config = dict(
    n_layer=8,
    d_mlp=2048,
    norm_place='pre',
    bias='all',
    extras=['capped logits'],
    init_std_up=0.0265,
    init_std_down=0.00661,
    init_out_by_depth=True,
    lr=0.00202,
    beta1=0.9,
    warmup_steps=0,
    schedule='wsd',
    decay_fraction=0.667,
    decay_shape='linear',
)
MLP neurons of a small language model. Each row is named by its layer, matrix (down: output weights) and neuron, and shows model dimensions 373-500. Each number is 50 + 15 x the weight over its row's rms, rounded and kept within 0 to 99.
A block is one neuron, or neurons of one layer that tend to fire together. After each block is what it responds to, as a language model described it from the Wikipedia text at the highest values.

L3.down195:63 35 41 64 45 58 39 52 86 48 81 75 53 36 64 58 53 60 57 49 76 22 71 49 48 62 53 38 37 25 59 49 39 40 66 36 43 44 53 56 61 68 39 63 26 46 46 36 68 57 19 62 41 24 63 74 18 66 24 51 65 42 34 95 37 68 69 20 59 49 55 37 33 57 63 31 35 54 64 68 58 51 45 22 42 48 57 37 25 55 30 36 43 50 38 29 63 28 41 43 71 51 58 58 76 45 52 68 46 73 46 36 69 37 77 51 64 44 48 42 54 59 40 34 34 54 59 48
L3.down1089:57 56 50 39 42 49 40 30 44 59 45 50 59 37 74 48 56 70 48 62 41 35 93 40 73 41 66 32 37 55 36 33 52 71 70 42 70 76 43 47 13 60 38 43 35 50 61 25 39 17 64 47 50 58 39 63 59 44 36 59 44 40 49 56 52 73 68 00 58 42 60 46 44 65 50 27 35 46 28 42 59 67 76 39 64 21 23 70 44 52 43 57 44 70 42 36 78 56 41 41 41 57 44 51 66 54 46 93 55 61 58 60 64 51 63 48 40 43 54 42 50 44 39 61 43 61 63 81
L3.down1494:47 40 70 44 30 58 67 29 50 53 51 59 65 41 69 51 74 81 37 41 35 39 68 66 51 40 62 39 71 45 36 48 11 52 60 74 35 62 21 55 76 69 60 76 25 50 64 53 51 63 34 49 49 53 34 75 81 34 46 37 57 55 62 80 24 41 39 00 61 51 60 62 41 45 53 65 46 55 49 37 50 52 40 35 57 21 35 68 42 47 72 38 45 61 49 41 46 49 34 26 71 43 63 15 55 40 70 53 51 43 42 57 53 56 46 41 42 50 39 60 47 47 75 53 43 55 45 71
L3.down1807:57 67 62 76 51 52 47 38 54 52 46 32 70 36 29 56 38 56 41 47 57 27 67 54 62 53 80 43 76 35 51 25 27 58 29 34 58 56 79 37 47 60 60 38 50 42 66 41 27 27 30 42 50 49 39 41 49 93 54 59 48 49 43 83 61 51 47 39 44 71 40 67 13 88 35 45 39 44 61 62 63 23 46 37 01 62 69 23 67 15 57 62 29 64 48 56 83 72 50 30 56 44 40 73 44 64 46 56 51 54 28 49 53 36 38 36 45 42 84 95 55 80 32 63 41 68 33 29
Verb completion endings

L2.down300:35 30 47 38 67 49 51 48 19 17 42 60 56 30 84 35 45 39 46 43 27 29 57 59 23 51 72 32 50 46 66 45 44 57 63 35 34 48 86 36 47 60 60 33 43 34 65 50 39 49 46 26 59 50 78 46 35 25 44 47 39 48 51 68 73 54 78 61 36 34 62 39 22 46 70 28 40 46 49 22 67 89 48 21 49 25 29 71 42 55 39 94 60 34 25 18 91 50 37 09 50 52 52 23 50 62 49 48 13 73 59 54 67 68 37 29 71 38 58 65 53 56 39 56 37 73 33 30
Narrative event verbs

L4.down8:53 43 47 23 47 48 59 56 45 43 37 20 39 28 61 47 50 34 42 38 50 14 59 83 71 82 43 42 70 49 44 41 63 29 48 38 29 67 54 14 49 44 49 35 52 34 87 55 33 49 66 41 62 54 37 83 32 56 43 65 51 28 66 21 67 38 42 41 60 72 47 30 56 63 50 41 70 35 41 44 40 60 52 68 75 32 43 45 53 47 58 55 50 53 72 19 86 50 49 40 09 32 34 49 34 70 43 52 55 64 58 68 11 69 57 91 44 32 62 70 27 67 47 46 76 48 35 13
L4.down59:67 38 50 58 36 49 51 45 58 38 44 47 31 36 54 36 59 29 44 36 72 50 27 42 43 45 40 75 59 69 44 73 54 47 25 06 58 53 50 58 71 28 25 42 41 70 29 73 33 71 46 42 66 73 21 41 68 18 54 36 53 52 40 37 50 50 59 46 59 34 50 31 61 48 66 39 57 65 54 28 43 71 61 56 68 45 83 42 33 61 49 62 47 51 76 42 33 40 85 62 50 73 97 33 24 76 38 65 58 83 50 42 33 55 29 24 91 52 51 33 38 36 56 64 42 57 62 67
L4.down128:70 44 49 57 70 63 43 37 67 43 56 42 39 59 48 86 31 10 60 57 65 56 37 51 62 42 46 26 45 44 47 63 48 54 30 51 58 32 37 57 38 34 57 69 83 22 59 20 35 70 60 30 71 57 77 48 61 70 51 50 51 46 43 45 70 64 46 56 64 41 70 36 34 51 21 39 50 39 39 56 60 43 46 69 24 56 40 48 37 31 62 40 48 50 50 34 41 66 73 34 37 67 66 48 56 50 75 64 58 35 45 37 59 51 43 47 73 34 59 39 45 49 45 12 83 49 57 44
L4.down387:72 60 63 07 45 67 85 32 77 57 54 53 29 71 60 57 50 68 48 35 54 50 44 75 39 13 55 48 71 56 42 42 68 39 54 39 49 54 36 31 40 47 37 76 60 71 49 44 47 64 50 48 47 40 42 61 29 74 58 07 57 11 67 56 48 67 54 51 43 52 46 78 44 60 57 19 50 32 59 60 64 58 30 44 46 44 40 41 44 48 35 64 21 62 27 50 55 78 42 68 43 82 54 55 61 53 49 42 68 32 46 35 58 46 33 61 49 64 49 58 40 65 35 54 95 66 61 52
L4.down468:58 63 72 58 48 68 36 37 35 26 44 65 33 51 48 43 30 40 55 63 64 49 31 83 37 59 51 61 39 62 79 77 71 60 43 66 58 24 43 51 73 66 45 35 44 58 41 41 43 33 88 71 66 25 74 23 71 51 54 39 33 42 60 61 62 65 50 57 66 30 44 64 60 55 43 40 38 49 65 57 28 53 76 75 77 43 46 52 53 25 59 26 36 13 38 42 56 36 50 67 45 44 45 72 65 69 58 28 32 61 59 57 70 59 35 26 65 66 35 23 35 62 80 34 49 66 51 61
L4.down485:38 27 48 58 42 75 39 41 22 43 58 70 24 51 67 73 35 62 49 42 36 45 29 30 47 43 59 34 49 45 37 44 34 47 30 37 31 80 47 62 35 56 40 62 04 25 64 38 41 32 61 60 62 53 41 37 44 50 49 29 48 32 37 45 46 50 44 06 55 63 73 54 56 70 53 57 68 58 78 67 73 41 44 68 41 45 18 58 49 58 51 70 41 65 53 32 32 58 56 73 44 59 55 25 27 38 57 79 30 44 49 59 52 46 58 54 44 53 63 21 30 47 54 34 15 41 59 57
L4.down713:23 63 23 86 34 60 47 50 73 41 42 51 51 32 44 27 44 80 64 27 70 97 43 76 42 55 09 73 40 28 54 57 25 48 25 74 41 40 34 44 74 38 52 57 65 16 73 56 26 42 33 28 70 20 50 29 36 70 32 31 52 23 74 40 52 68 45 67 72 51 43 51 41 36 60 52 32 63 56 31 59 43 50 50 46 70 49 37 07 47 54 37 38 65 48 60 53 48 63 50 35 59 78 45 49 49 63 46 35 41 64 60 28 45 42 61 60 52 36 49 38 52 54 52 40 45 43 37
L4.down829:40 32 54 50 43 38 49 49 46 41 45 49 58 24 52 40 28 46 50 59 43 26 34 35 36 73 43 63 57 27 30 50 46 42 58 58 45 62 34 45 34 12 21 21 44 49 41 57 87 40 26 39 33 61 66 51 59 75 29 77 20 37 42 66 55 61 67 31 63 55 17 30 86 46 63 51 41 73 38 22 48 48 38 14 29 66 22 51 70 51 38 83 66 57 64 49 61 58 83 66 59 28 64 53 52 55 42 39 49 62 58 47 74 47 48 61 51 56 55 63 62 64 74 67 50 52 47 50
L4.down895:46 52 40 34 54 38 55 46 54 42 59 52 28 50 51 58 55 50 51 54 44 49 57 45 36 37 52 50 47 24 45 60 36 62 55 51 64 50 23 41 58 58 29 57 47 26 46 57 54 56 19 63 35 60 64 62 55 43 66 80 28 74 52 59 51 62 73 09 49 56 30 50 47 57 55 64 43 35 33 20 34 31 61 39 50 17 52 26 29 27 34 20 50 65 55 60 52 44 60 50 32 48 52 35 66 33 24 57 59 72 59 58 30 74 51 41 34 49 62 48 26 45 32 32 46 57 40 34
L4.down953:46 44 64 37 56 47 40 59 36 44 50 57 35 27 81 40 38 62 47 45 49 66 46 60 25 46 36 57 32 41 63 57 49 60 63 54 62 37 55 40 63 49 65 53 66 58 48 76 38 40 58 66 47 44 50 23 43 37 75 51 41 45 68 57 45 28 73 51 47 75 52 46 82 60 47 49 26 38 42 52 68 73 49 59 60 37 25 56 60 49 69 66 61 49 73 53 38 84 27 27 68 40 46 57 74 63 32 58 50 16 56 49 43 32 55 41 51 60 56 68 53 45 27 49 60 21 57 42
L4.down979:69 78 68 66 53 37 50 46 67 72 48 40 41 61 75 41 33 41 53 43 20 36 24 33 55 56 34 36 32 45 35 49 56 54 20 35 51 33 61 41 52 58 27 41 41 49 23 33 16 45 52 31 25 47 52 60 49 37 42 58 65 55 27 73 41 52 76 44 77 58 52 65 58 33 72 39 33 38 41 57 47 84 43 34 40 61 24 56 66 38 42 61 64 24 51 57 52 49 41 65 58 62 66 33 38 52 74 38 36 22 54 67 55 42 74 20 57 62 48 38 61 67 40 72 42 44 56 61
L4.down1163:60 40 56 59 32 43 64 35 19 29 52 52 57 48 62 58 61 56 69 60 55 34 42 67 31 45 32 42 53 23 47 54 53 33 56 54 49 55 34 45 36 60 44 66 34 33 56 67 62 45 69 44 57 61 23 43 76 56 42 48 92 72 36 63 88 52 57 71 05 53 62 40 58 80 80 57 61 37 41 58 75 46 45 67 40 57 56 36 47 65 43 55 81 44 49 49 66 49 38 53 39 64 67 46 49 39 31 54 27 47 48 72 66 42 64 19 52 47 56 70 40 31 43 36 45 40 36 58
L4.down1299:50 37 84 29 49 35 41 49 41 49 63 68 44 57 73 50 66 67 52 44 42 49 52 56 57 35 60 67 54 71 40 44 67 44 56 50 24 80 48 50 56 63 28 17 54 33 55 34 19 49 28 51 47 67 52 22 73 47 41 37 68 66 31 55 60 69 46 63 35 25 40 25 26 63 46 59 61 64 40 50 50 44 40 52 57 34 25 43 46 36 43 62 44 43 46 52 66 67 67 35 37 59 69 41 66 12 42 74 44 28 57 59 64 59 73 44 53 25 47 56 56 63 63 54 81 67 45 37
L4.down1392:52 51 49 48 62 40 29 29 78 40 41 87 53 46 47 22 61 86 67 50 46 51 39 49 29 37 45 30 45 54 39 15 71 43 50 62 42 68 59 42 73 43 53 23 40 22 78 42 63 38 51 36 53 38 44 61 33 30 41 61 81 45 29 69 59 35 31 21 68 39 46 33 52 53 75 22 81 50 87 54 38 37 60 67 30 62 39 50 53 57 36 46 48 43 51 49 54 70 78 36 25 68 58 42 58 56 16 76 55 39 65 35 65 59 51 44 10 77 56 67 47 58 20 61 44 51 24 49
L4.down1813:33 39 44 61 44 34 55 48 39 47 43 38 40 29 29 44 15 60 68 51 90 56 37 52 51 48 48 46 50 39 39 42 31 63 41 64 47 38 57 32 30 31 38 45 72 53 35 28 28 30 57 54 43 65 32 71 49 38 63 50 29 33 25 50 49 47 42 69 57 49 42 32 47 48 46 42 72 84 21 64 30 58 72 58 43 62 68 59 69 49 56 67 17 42 58 18 67 32 42 62 70 33 40 57 34 56 58 66 56 61 53 73 42 32 40 36 38 52 59 68 37 49 66 51 41 34 44 41
L4.down1929:35 60 52 51 44 55 46 54 72 26 64 56 66 18 48 70 51 41 63 34 68 58 50 47 62 53 60 55 21 14 49 59 51 21 38 54 53 50 50 77 60 46 62 50 51 60 44 51 41 57 72 61 48 42 58 52 45 50 59 57 65 54 33 36 60 42 49 54 41 71 34 62 54 48 59 47 81 52 59 50 55 53 44 51 64 42 57 45 51 63 25 52 39 52 56 67 40 27 45 50 53 54 51 43 55 55 48 72 39 28 44 62 61 43 69 48 31 49 76 60 30 44 48 61 42 65 77 23
Ordinal suffixes and measure units

L2.down106:38 30 54 54 57 46 55 56 51 60 64 45 59 22 30 73 57 46 59 87 40 32 27 69 42 60 62 41 26 29 66 51 51 60 36 58 33 57 68 60 40 72 57 54 60 31 20 50 43 50 56 73 72 70 44 36 52 31 23 64 47 61 55 57 35 57 26 53 56 32 50 24 58 62 60 55 32 81 58 63 16 44 25 48 49 64 39 49 40 30 38 36 65 25 43 66 50 47 42 37 39 51 42 81 47 63 45 66 36 51 65 31 38 43 52 51 36 16 62 46 58 79 59 58 66 86 53 45
Ordinal suffixes and rank words

L3.down386:28 29 42 69 64 57 56 65 70 47 41 67 45 55 43 55 67 58 71 67 45 34 59 70 57 48 77 37 32 27 46 57 50 02 29 62 55 30 56 69 36 37 67 35 29 27 89 43 21 50 55 45 51 32 62 43 16 33 38 09 58 50 52 75 60 59 35 28 37 56 38 64 58 57 66 50 57 54 82 48 65 37 70 29 19 47 45 36 59 40 25 51 71 34 44 36 57 58 61 70 17 60 55 40 26 55 50 63 49 48 64 36 80 17 64 35 51 74 82 30 45 50 69 50 42 40 70 46
L3.down411:39 59 17 73 70 42 41 65 35 55 42 60 50 53 50 77 47 50 41 50 66 63 46 32 51 60 33 18 28 63 63 42 40 53 55 39 43 34 73 64 30 34 74 54 46 50 84 60 58 61 47 33 40 44 52 15 62 29 35 54 55 34 67 66 71 44 80 87 50 59 51 38 45 93 57 44 40 37 83 51 54 40 44 29 75 54 59 63 61 46 57 43 73 26 42 51 48 33 49 41 57 64 49 70 58 48 39 43 37 42 33 55 37 56 45 48 38 49 70 31 55 36 66 48 55 52 48 72
L3.down1200:45 39 59 72 62 78 52 48 62 55 39 62 37 47 59 57 64 67 60 45 59 51 65 38 32 39 39 43 40 43 63 33 53 11 30 52 42 68 38 44 53 50 37 39 53 47 75 45 62 46 50 55 50 34 42 61 32 74 54 17 48 17 38 53 54 55 35 29 46 34 29 46 72 27 45 49 30 45 63 51 63 60 52 19 32 52 53 42 60 52 42 70 34 46 39 31 79 37 55 57 44 54 54 82 44 70 70 68 39 71 81 26 59 30 43 29 60 50 54 51 44 69 55 55 57 65 57 13
L3.down1556:47 57 49 79 57 49 61 67 58 45 57 79 73 28 51 75 35 50 82 29 41 49 64 32 66 65 42 53 53 43 54 57 55 31 71 42 61 36 23 66 68 49 46 43 42 43 71 41 47 53 56 55 33 59 59 34 55 33 67 08 55 64 42 19 63 30 42 51 62 54 33 42 41 24 48 84 68 48 60 44 46 41 76 46 53 59 46 79 48 49 53 40 44 51 51 39 37 49 64 74 17 23 52 24 78 47 76 66 51 65 69 64 36 45 54 45 43 45 23 49 71 62 86 59 68 67 23 41
Units after numbers

L4.down80:36 32 58 75 43 34 51 74 37 36 59 62 49 31 60 30 60 35 40 48 61 64 36 62 36 66 84 35 56 58 45 73 54 36 40 12 72 50 21 86 44 50 18 74 50 76 45 58 51 58 31 43 33 31 22 37 43 54 38 36 61 56 46 46 63 49 49 48 61 56 61 42 53 49 56 30 54 31 60 57 73 48 37 83 64 67 32 54 50 34 35 50 53 54 72 46 66 57 54 44 23 37 58 41 58 61 44 69 57 76 43 45 75 33 25 36 48 74 42 09 39 30 51 48 56 26 33 44
L4.down385:58 66 53 50 54 71 22 44 56 37 21 45 42 43 53 59 50 55 71 57 54 31 68 33 58 48 64 46 71 53 64 55 41 72 37 66 35 55 54 49 72 41 37 31 23 36 57 71 48 38 36 59 44 62 61 55 29 33 48 30 67 30 54 67 41 39 63 54 33 86 71 59 52 39 28 40 45 27 71 48 49 60 35 56 29 67 36 40 38 49 63 61 50 76 48 65 56 60 54 53 48 59 46 59 31 42 30 37 36 72 45 57 67 35 34 74 70 52 47 73 28 64 25 25 64 42 59 61
L4.down460:61 59 53 52 74 24 50 58 71 55 36 71 57 49 70 33 33 57 57 62 85 56 53 26 62 62 57 44 56 40 61 51 47 47 53 67 50 66 61 60 40 69 64 32 50 61 53 40 35 27 49 78 53 66 32 29 28 50 55 60 22 47 77 38 62 30 85 58 28 43 62 65 63 51 43 69 48 20 25 50 60 74 43 43 39 50 46 43 59 41 56 61 48 69 77 28 29 80 81 68 35 48 51 45 27 63 65 58 47 58 49 55 52 32 47 08 41 32 57 56 30 46 44 55 52 34 31 63
L4.down503:55 58 31 63 25 38 43 21 65 55 45 39 31 78 30 40 34 52 42 46 41 47 46 61 44 44 69 59 78 58 75 54 50 37 73 38 44 42 44 56 38 48 32 44 63 34 58 68 55 39 47 38 46 39 65 43 65 46 46 38 44 37 79 50 63 64 56 14 52 48 75 49 33 16 52 40 59 37 62 46 58 57 51 44 57 32 35 84 50 58 31 16 18 64 48 48 68 73 56 49 35 43 68 59 28 60 56 19 37 47 48 26 33 32 53 45 60 51 47 69 34 75 66 50 92 50 58 61
L4.down619:42 54 54 56 47 31 37 39 69 43 49 74 51 30 42 41 59 45 39 33 45 89 55 41 51 43 63 57 50 50 79 71 57 59 41 57 62 65 46 76 51 45 49 48 29 62 60 41 66 58 40 56 41 74 51 46 24 55 39 57 52 58 36 42 59 79 37 37 53 11 50 40 48 60 60 52 64 49 48 63 30 50 62 76 46 39 69 32 41 63 54 48 19 51 48 44 45 29 55 53 57 42 50 61 26 64 49 45 42 86 62 63 26 62 34 60 66 63 40 43 53 64 58 60 49 68 36 51
L4.down663:62 40 61 50 56 55 47 60 56 50 67 34 64 39 42 65 53 54 75 46 60 42 22 67 88 41 44 69 59 32 67 44 37 42 66 74 50 62 44 62 69 30 58 53 22 52 66 43 53 45 67 61 45 73 61 38 78 65 45 71 34 72 66 60 48 45 35 68 57 61 62 45 49 69 38 29 71 47 59 47 32 36 61 34 43 56 47 41 58 46 60 43 54 38 26 81 50 19 37 43 28 48 48 56 30 41 65 50 47 41 58 49 30 50 32 45 52 21 26 40 47 36 33 39 50 76 58 50
L4.down905:30 45 59 51 55 73 48 69 31 63 32 59 47 26 71 54 58 55 42 74 42 54 66 66 76 61 56 77 49 64 55 62 41 34 47 49 30 48 42 51 67 40 46 46 39 28 31 64 61 68 41 65 31 43 45 81 64 67 34 48 30 44 39 51 40 62 50 67 72 70 56 63 56 69 78 70 42 47 36 47 65 49 46 40 58 28 52 86 43 54 32 59 43 54 33 54 36 59 49 49 30 55 69 22 33 55 52 64 36 69 28 22 71 40 27 52 47 39 54 41 48 45 16 49 36 26 57 33
L4.down1138:77 61 44 48 50 78 46 12 44 21 51 72 47 68 86 33 67 55 69 22 48 80 52 40 56 73 24 24 59 34 45 65 38 40 54 40 53 64 17 71 57 33 26 27 62 46 34 52 64 52 45 55 44 42 67 37 39 53 68 48 70 56 46 39 49 47 67 35 56 57 50 43 55 58 44 25 59 50 46 41 54 66 35 66 50 53 48 72 56 26 39 49 34 79 70 47 41 78 52 51 39 74 56 19 48 57 42 53 46 38 67 25 57 36 57 13 28 24 58 72 56 68 74 63 66 74 68 37
L4.down1183:65 49 48 36 53 38 53 41 27 43 29 57 28 38 55 60 48 21 60 65 66 53 38 31 52 30 64 26 23 63 58 34 52 32 57 69 39 58 55 41 30 65 61 37 49 49 51 43 64 66 42 71 52 37 41 56 61 29 63 44 39 46 75 47 53 76 45 24 56 47 31 68 58 47 67 44 43 47 66 52 68 40 36 81 53 34 71 62 54 56 82 72 41 41 28 46 47 72 43 56 60 50 45 87 57 44 55 55 58 66 27 28 38 50 54 97 30 45 49 32 43 81 62 53 45 53 48 43
L4.down1203:45 67 57 75 38 39 51 65 75 31 46 47 44 53 26 60 65 58 40 57 63 61 47 55 67 60 33 60 29 49 88 65 55 72 25 28 44 47 51 45 15 45 60 28 48 49 40 44 51 56 45 43 56 34 53 52 52 53 52 65 86 48 59 28 53 35 50 41 16 52 48 52 28 33 39 46 52 43 62 31 36 70 71 39 54 74 39 46 58 59 40 30 48 27 55 33 20 52 61 39 69 57 30 45 55 56 66 53 62 58 57 52 53 73 40 46 60 49 49 48 35 61 46 49 48 56 44 39
L4.down1546:38 60 57 37 49 47 39 56 56 39 28 62 78 52 34 62 66 46 33 36 59 36 48 48 70 55 69 53 18 29 55 64 49 59 18 29 47 47 23 38 32 07 20 52 38 33 58 50 23 72 66 61 65 38 70 48 48 63 50 64 46 53 43 49 55 26 63 54 77 50 61 34 49 67 60 41 43 58 81 42 58 29 30 32 48 38 32 43 74 42 42 59 61 60 53 32 49 36 61 78 46 50 36 40 62 49 35 67 45 55 66 46 43 51 51 46 79 41 57 65 42 45 47 59 58 47 48 37
L4.down1650:66 72 50 41 61 22 67 61 48 42 45 64 53 73 26 37 35 52 42 53 45 59 40 53 40 69 41 17 56 47 45 28 29 36 39 31 38 44 68 55 57 61 25 41 19 42 21 59 43 78 61 38 39 14 47 54 59 53 47 44 56 73 48 68 64 44 55 59 44 62 49 37 38 52 55 69 52 31 42 45 69 79 45 43 60 68 30 42 46 49 60 87 18 42 64 30 25 26 54 35 57 45 78 49 64 56 38 48 47 54 53 29 70 42 31 67 62 36 11 85 67 27 33 59 59 47 72 46
L4.down1789:47 51 37 46 46 31 69 27 63 53 38 58 62 30 40 42 60 47 43 80 38 52 40 56 80 43 56 31 57 47 68 64 52 48 49 61 64 51 56 47 56 24 62 51 26 15 49 58 52 45 68 59 95 26 65 33 51 40 53 32 46 54 73 64 73 47 48 49 74 70 52 49 76 47 36 54 49 72 61 20 49 35 28 57 25 24 44 75 64 35 52 39 41 83 16 69 78 44 35 45 64 52 41 26 42 57 35 57 31 29 34 52 45 47 46 67 67 29 57 47 63 70 71 74 59 75 51 33
L4.down1804:68 60 19 60 60 53 57 36 26 22 20 64 51 42 52 23 59 63 16 41 18 38 69 32 49 52 88 35 53 45 47 50 54 36 35 44 48 56 32 63 64 39 53 45 47 33 77 85 50 40 59 55 62 25 61 44 51 57 45 41 58 47 69 58 34 26 64 09 61 57 70 40 45 38 70 61 73 77 76 56 43 41 25 55 47 34 29 41 56 58 90 59 37 38 47 52 53 47 46 35 34 60 68 42 67 37 50 56 70 74 54 20 47 48 47 66 25 48 45 41 28 66 62 78 58 57 50 34
L4.down1894:65 44 41 51 53 76 15 55 62 45 51 84 68 49 24 46 42 33 45 84 60 31 51 58 55 56 45 66 17 50 46 63 60 58 56 21 60 57 42 48 43 48 42 75 30 49 59 62 46 52 40 63 49 45 55 56 59 51 66 45 58 39 35 60 48 40 57 32 50 58 56 43 42 50 68 47 53 34 53 46 81 65 67 22 43 40 53 31 60 45 52 45 71 19 46 55 54 56 72 52 62 34 59 42 67 67 82 47 50 42 55 25 57 45 66 48 60 32 51 63 60 37 23 55 34 36 45 56
L4.down2037:44 66 48 36 41 57 06 57 70 24 75 54 43 20 52 49 42 60 86 55 64 36 37 59 76 64 52 25 78 53 43 46 56 80 56 47 71 35 52 43 51 80 44 37 44 38 68 40 50 66 88 48 41 40 55 28 36 64 79 44 52 43 51 79 49 59 45 86 40 59 49 32 88 44 55 59 30 60 29 54 64 42 37 49 91 43 42 47 64 40 41 66 52 59 23 81 46 64 44 42 58 50 46 42 47 67 34 60 60 37 29 41 51 29 27 37 40 58 64 24 37 60 60 58 75 38 58 52
Verb inflection suffixes